{
  "positions": "rope",
  "attn_scale": 0.125,
  "init_std_up": 0.0352,
  "lr": 0.00156,
  "steps": 9186
}
MLP neurons of a small language model. Each row is named by its layer, matrix (down: output weights) and neuron, and shows model dimensions 48-111. Each number is 50 + 15 x the weight over its row's rms, rounded and kept within 0 to 99. A neuron's up and down rows have the sign that makes its largest values positive.
A block is one neuron, or neurons of one layer that tend to fire together. Before each block is what it responds to, as a language model described it from the Wikipedia text at the highest values.

Responds to: Possessive word completions. Second piece of a word split across tokens, mostly "is" completing sentence-initial His in biographies; also his, her, whose, and fragments like m-any, T-eam.
L7.down86:45 41 73 51 53 56 46 40 29 67 80 25 22 38 49 44 34 27 54 32 57 50 57 64 58 58 53 42 38 32 63 40 51 48 69 62 48 37 64 71 61 60 51 61 45 71 60 31 43 68 42 64 51 28 50 53 54 44 66 46 49 50 71 72
L7.down103:47 56 45 56 44 44 45 66 52 67 41 41 39 72 74 72 41 46 27 69 42 59 37 34 44 45 77 12 86 33 54 58 47 50 49 34 54 52 76 34 42 64 57 65 53 35 49 08 87 45 57 61 62 44 69 47 46 49 43 34 65 38 44 48
L7.down127:53 56 49 52 67 34 76 64 16 51 40 45 49 44 58 01 29 58 52 71 59 48 57 43 69 46 53 44 48 39 38 33 66 76 63 41 50 24 38 58 52 69 39 52 59 43 41 69 18 59 36 60 36 62 60 30 55 40 23 72 55 74 60 81
L7.down238:53 51 62 61 42 49 41 63 58 37 60 54 50 31 50 89 78 42 41 55 50 43 27 59 43 62 72 45 36 50 57 36 48 64 45 54 77 13 50 35 52 38 46 75 65 80 62 57 55 38 59 50 53 50 72 28 37 59 36 61 74 44 63 68
L7.down281:48 51 62 45 34 69 56 40 37 53 48 74 54 51 52 64 31 77 78 60 57 67 38 23 55 76 43 32 46 37 61 62 28 70 41 51 50 66 69 35 51 40 59 58 37 36 17 51 49 53 54 47 52 54 47 90 49 54 52 47 62 61 42 62
L7.down297:75 45 61 52 60 45 71 51 22 63 08 38 43 35 54 51 66 22 63 61 57 43 37 45 65 59 73 52 34 54 29 50 46 35 81 34 40 44 35 58 37 44 28 44 58 52 62 47 50 67 71 64 35 38 49 54 34 38 56 63 59 76 50 59
L7.down352:62 39 50 45 55 41 52 44 49 80 49 46 51 58 47 59 19 59 53 51 47 28 54 22 42 67 68 47 47 60 51 66 39 66 57 58 53 30 52 68 46 46 49 31 78 78 69 43 52 57 59 63 48 49 49 58 80 34 45 44 64 43 47 38
L7.down364:40 32 49 60 40 86 46 59 35 81 35 73 49 56 37 52 72 49 48 46 61 44 57 65 31 72 35 21 82 26 29 45 60 61 60 34 63 30 39 51 61 52 30 48 45 61 40 57 58 43 48 44 46 65 63 49 58 43 66 55 41 42 58 56

Responds to: Mid-word subword fragments. Inner word-piece tokens of common words split into fragments, strongest on cc in occur/occupy/occasionally, also ur in pursued, ograp in photographs, o in owned.
L7.down47:46 49 24 56 58 72 49 68 34 18 64 66 72 60 75 66 45 65 70 37 27 42 41 78 42 69 73 50 56 47 42 38 40 71 50 40 36 56 56 60 63 47 28 76 63 50 71 47 58 51 55 44 58 41 43 45 37 36 40 68 71 49 69 49
L7.down74:38 39 34 46 71 67 60 60 39 74 43 60 55 57 53 24 68 35 40 59 54 36 58 54 44 48 38 38 39 57 72 70 37 37 48 41 73 55 42 64 58 40 49 49 60 43 77 51 32 84 39 57 31 64 46 52 45 66 54 50 67 36 62 22
L7.down83:44 79 71 29 69 67 38 48 50 42 54 39 61 66 65 55 54 50 51 54 27 59 40 52 48 54 15 28 54 61 46 42 70 42 66 74 42 58 23 59 21 38 46 32 31 30 64 55 66 23 49 44 66 51 66 70 39 33 28 65 35 43 53 54
L7.down189:69 54 54 27 71 74 54 36 32 46 54 63 57 58 59 62 25 63 70 57 33 51 82 29 79 78 73 72 60 55 62 47 66 30 41 58 66 59 59 39 58 25 47 61 65 39 60 36 52 57 43 58 47 56 44 62 64 38 70 51 67 38 50 67
L7.down209:42 61 38 42 71 31 86 62 38 41 58 37 37 71 57 59 27 53 63 52 47 47 52 50 37 75 75 09 31 40 70 54 34 48 27 52 46 47 48 47 53 53 62 19 66 67 40 82 46 56 56 24 36 46 50 48 64 44 60 79 50 58 40 38
L7.down242:17 67 47 75 50 79 31 47 62 32 59 64 44 55 41 55 38 71 78 40 53 39 49 49 57 30 64 63 61 37 25 56 32 34 47 30 43 53 44 45 45 56 77 37 40 59 32 66 14 47 24 45 69 67 50 35 61 54 41 53 37 50 56 30
L7.down272:37 64 40 53 51 35 45 45 58 42 35 73 54 48 45 49 48 31 53 77 47 66 70 46 77 86 65 34 25 44 60 28 42 74 44 42 63 65 46 40 60 48 56 55 53 71 49 50 20 16 79 60 56 49 20 47 64 48 58 43 48 36 77 57
L7.down347:56 63 57 47 64 60 25 47 50 31 34 52 65 48 73 49 26 69 54 65 42 35 62 63 56 78 48 41 37 16 43 44 51 40 35 39 53 46 38 56 74 67 46 36 28 43 65 41 62 59 60 66 59 32 41 51 72 43 41 74 43 51 54 42

Responds to: Mid-word verb pieces. Word-piece fragments in the middle of a split verb, often right after "to", such as to ch|oose, con|clud|e, to p|ick.
L8.down28:43 49 45 31 41 45 61 57 88 78 41 43 26 43 34 78 72 50 49 42 60 55 42 40 37 37 45 71 37 59 39 57 61 61 76 64 37 71 72 77 59 51 61 40 82 73 41 43 49 19 36 63 62 51 47 34 49 81 43 59 44 35 50 29
L8.down76:53 64 31 16 31 41 25 35 46 32 31 55 73 44 60 60 63 59 35 21 60 52 75 54 45 65 60 76 56 31 66 68 38 53 44 53 36 69 31 50 57 54 20 47 63 44 54 19 70 60 51 72 56 51 72 51 74 50 43 35 51 56 43 71
L8.down157:46 63 59 64 17 58 57 37 53 40 45 82 45 59 57 24 33 45 54 58 57 51 47 53 52 35 52 39 49 66 41 59 86 55 67 62 30 54 56 62 46 43 50 67 64 58 73 48 65 24 13 53 46 59 63 37 53 43 34 59 46 67 22 58
L8.down294:61 57 44 44 49 30 31 38 38 49 60 79 60 44 41 63 31 33 56 43 58 33 56 39 27 70 52 35 35 61 64 46 50 53 49 57 44 40 48 68 49 54 56 58 64 66 66 43 52 43 54 24 44 34 34 27 66 42 66 65 47 74 40 60

Responds to: Possessives and word-piece continuations. Possessives such as 's, his, its, their (often His split as H+is at sentence start), plus mid-word pieces like C in "Canton" and "able".
L8.down66:42 75 53 36 67 54 50 83 49 71 48 26 61 54 26 78 28 54 56 46 41 46 43 51 46 16 76 53 30 45 51 29 57 72 25 46 58 73 43 41 33 15 53 37 45 68 44 62 26 55 48 43 76 42 45 31 81 38 34 81 57 47 44 38
L8.down139:33 61 26 47 58 50 45 25 57 76 41 66 57 74 63 69 50 64 37 32 55 52 30 44 58 60 19 60 53 69 53 45 47 62 57 72 51 45 59 50 65 44 58 53 62 57 49 51 29 36 37 40 53 34 42 60 62 57 28 57 47 22 42 44
L8.down269:81 55 78 47 48 43 21 30 54 56 64 30 23 38 20 69 45 38 39 48 26 35 46 42 54 41 67 56 47 52 76 39 44 65 56 33 59 64 37 49 39 32 58 59 40 37 37 42 46 28 55 66 36 65 38 61 41 41 74 32 20 48 66 19
L8.down283:31 67 83 42 41 32 52 66 66 31 65 65 80 70 61 77 26 47 87 39 59 47 35 57 30 60 48 78 40 78 49 45 16 76 36 49 32 57 42 65 50 64 48 62 57 60 60 58 46 47 34 34 43 51 58 57 38 22 58 49 61 82 48 53

Responds to: Word-completing second token. Second piece of a word split into two tokens, often pronouns after a capital H: H+er, H+is, I+ts, wh+ose, s+ome, Ever+y.
L3.down162:71 56 53 49 52 52 39 34 46 68 44 57 42 52 59 61 32 64 78 32 74 51 36 25 56 64 70 43 50 39 22 43 47 37 55 53 26 41 45 64 65 17 57 62 81 47 30 43 49 57 48 10 29 66 50 60 60 45 45 48 69 58 39 51
L3.down240:70 56 31 58 35 42 46 45 39 70 78 81 47 58 60 39 53 72 76 49 69 60 66 66 46 72 73 29 25 39 51 19 42 76 49 50 37 24 61 73 40 67 57 54 59 55 52 54 70 63 60 52 26 60 69 64 43 35 43 70 48 51 25 44

Responds to: Article title starts, word fragments. The "=" opening a new article title after the previous article's infobox or table ends, plus mid-word pieces of names, e.g. B-en-ito, G-en-ova, D-en-mark.
L7.down5:53 60 67 55 46 41 61 60 84 67 27 43 84 26 46 43 37 29 44 47 54 45 25 27 46 41 37 43 36 40 34 64 62 43 36 55 43 66 43 31 60 59 55 50 43 44 27 88 65 54 69 47 47 72 55 66 48 01 43 39 45 58 42 71
L7.down96:38 74 54 25 47 46 37 46 41 27 56 61 67 54 61 42 64 55 46 39 58 57 52 29 42 57 72 55 37 81 43 56 64 56 29 56 57 42 41 46 43 57 30 48 45 57 63 42 65 42 67 56 62 35 06 73 46 45 56 61 53 67 42 66
L7.down131:77 34 25 44 67 43 40 34 54 42 52 08 67 60 52 26 62 31 61 26 53 71 63 46 64 48 72 58 38 38 30 31 50 56 21 73 73 53 47 27 44 54 57 44 38 44 38 67 62 32 47 76 47 37 81 35 60 79 61 57 25 49 45 75
L7.down136:45 34 58 51 37 49 62 42 68 47 62 58 52 55 67 34 47 27 38 61 56 49 29 34 89 56 54 49 41 36 52 67 64 45 74 58 60 46 31 67 20 46 82 68 61 87 34 62 66 45 69 65 50 52 66 44 47 48 56 65 43 47 29 33
L7.down163:19 43 55 23 38 40 63 47 72 63 47 48 56 45 49 30 39 56 26 48 42 40 56 59 10 28 34 55 30 51 12 48 66 43 80 61 25 57 51 49 33 44 07 53 99 46 40 44 50 62 46 45 78 60 61 49 49 54 60 50 39 57 39 29
L7.down188:49 55 36 63 52 49 60 36 51 37 47 27 61 46 35 67 38 87 63 50 29 41 72 53 75 62 55 60 80 32 57 60 57 82 36 47 67 12 65 33 50 53 21 66 30 61 70 64 58 31 48 30 66 57 30 53 64 30 42 69 54 57 70 40
L7.down207:66 41 34 72 44 40 45 55 13 53 73 50 45 41 47 64 80 58 55 76 37 45 47 62 70 75 49 67 58 47 61 42 33 60 58 51 89 28 38 51 42 45 57 44 39 74 43 47 45 68 48 39 93 50 33 54 56 31 55 73 59 72 32 39
L7.down262:63 41 27 26 46 33 63 35 55 73 39 55 90 53 44 41 46 43 82 62 37 73 67 10 47 55 71 49 85 37 64 48 58 81 50 52 65 37 49 26 44 64 33 55 60 69 37 47 38 47 64 34 44 40 39 64 47 43 31 69 48 48 54 74

Responds to: Mid-word subword pieces. Middle fragments of words split into several tokens, especially "ograp" in Demographics, photographs, Filmography, plus "om", "at", "ist", "oc".
L3.down78:55 57 54 55 56 51 30 49 35 56 45 99 43 60 78 30 36 53 53 58 44 27 38 20 71 62 73 73 61 47 72 34 32 32 57 59 54 35 35 34 47 66 48 47 49 55 33 54 33 37 47 33 36 45 59 49 43 55 43 59 48 51 59 44
L3.down381:82 62 48 48 46 61 60 49 37 94 49 52 51 76 34 52 53 49 66 20 44 43 65 53 61 75 61 55 44 75 64 63 45 64 48 41 62 79 41 51 18 60 28 42 75 52 62 30 60 60 50 49 45 30 64 48 58 45 19 38 58 21 40 59

Responds to: Infobox field-name fragments. Middle word-piece tokens inside field labels of bulleted infobox or credit lists, just before a colon or dash, e.g. v-oc-als, co-ach, Gen-us, Stat-us.
L8.down37:40 43 57 61 48 20 53 32 34 73 56 52 66 49 50 31 85 54 74 75 45 61 76 64 41 39 39 65 29 28 41 56 64 21 56 39 85 61 32 57 53 42 40 54 55 53 32 59 34 72 54 59 29 66 53 59 59 61 73 57 31 48 42 75
L8.down208:51 61 75 64 30 68 57 64 58 46 38 55 60 77 55 28 33 42 45 41 37 51 47 14 61 35 56 27 52 50 73 51 73 51 50 62 49 58 68 40 26 61 29 40 76 31 36 35 69 34 44 42 34 49 65 43 72 42 83 67 32 45 54 61
L8.down350:59 46 56 39 55 20 45 48 47 29 57 41 42 52 31 69 76 61 57 37 49 58 45 52 57 49 63 20 37 41 30 69 59 43 34 70 45 66 55 51 60 18 62 83 58 32 82 59 26 50 48 27 60 38 49 31 72 33 56 38 82 50 81 29
L8.down377:58 56 47 42 49 41 67 66 50 42 55 44 52 61 44 68 57 54 58 54 32 62 57 61 60 64 68 60 64 53 51 67 38 96 39 52 42 35 66 62 37 40 45 39 62 63 31 62 44 44 15 32 36 54 33 30 25 51 28 35 42 37 34 60

Responds to: Title line ends, mid-word pieces. Mainly the " =" ending a Wikipedia article title line before the first paragraph, as in "= Kazuki Hara =". Also fires on word-internal pieces after a short start, like "rem-ain-ing", "E-as-tern", "w-he-el".
L3.down107:48 61 45 66 35 53 33 33 32 41 11 38 41 52 75 58 57 59 58 26 42 73 17 41 38 56 52 24 65 46 37 62 26 41 15 55 55 42 36 65 59 34 45 57 40 37 65 46 65 75 28 71 64 51 53 52 49 33 78 44 59 51 58 57
L3.down202:72 43 46 84 40 39 51 69 52 31 84 56 41 68 66 51 84 72 44 37 46 31 56 54 65 51 52 60 40 35 39 64 51 33 66 58 48 49 73 61 54 49 62 44 45 47 51 51 62 68 53 26 37 50 26 30 52 43 64 55 49 49 68 36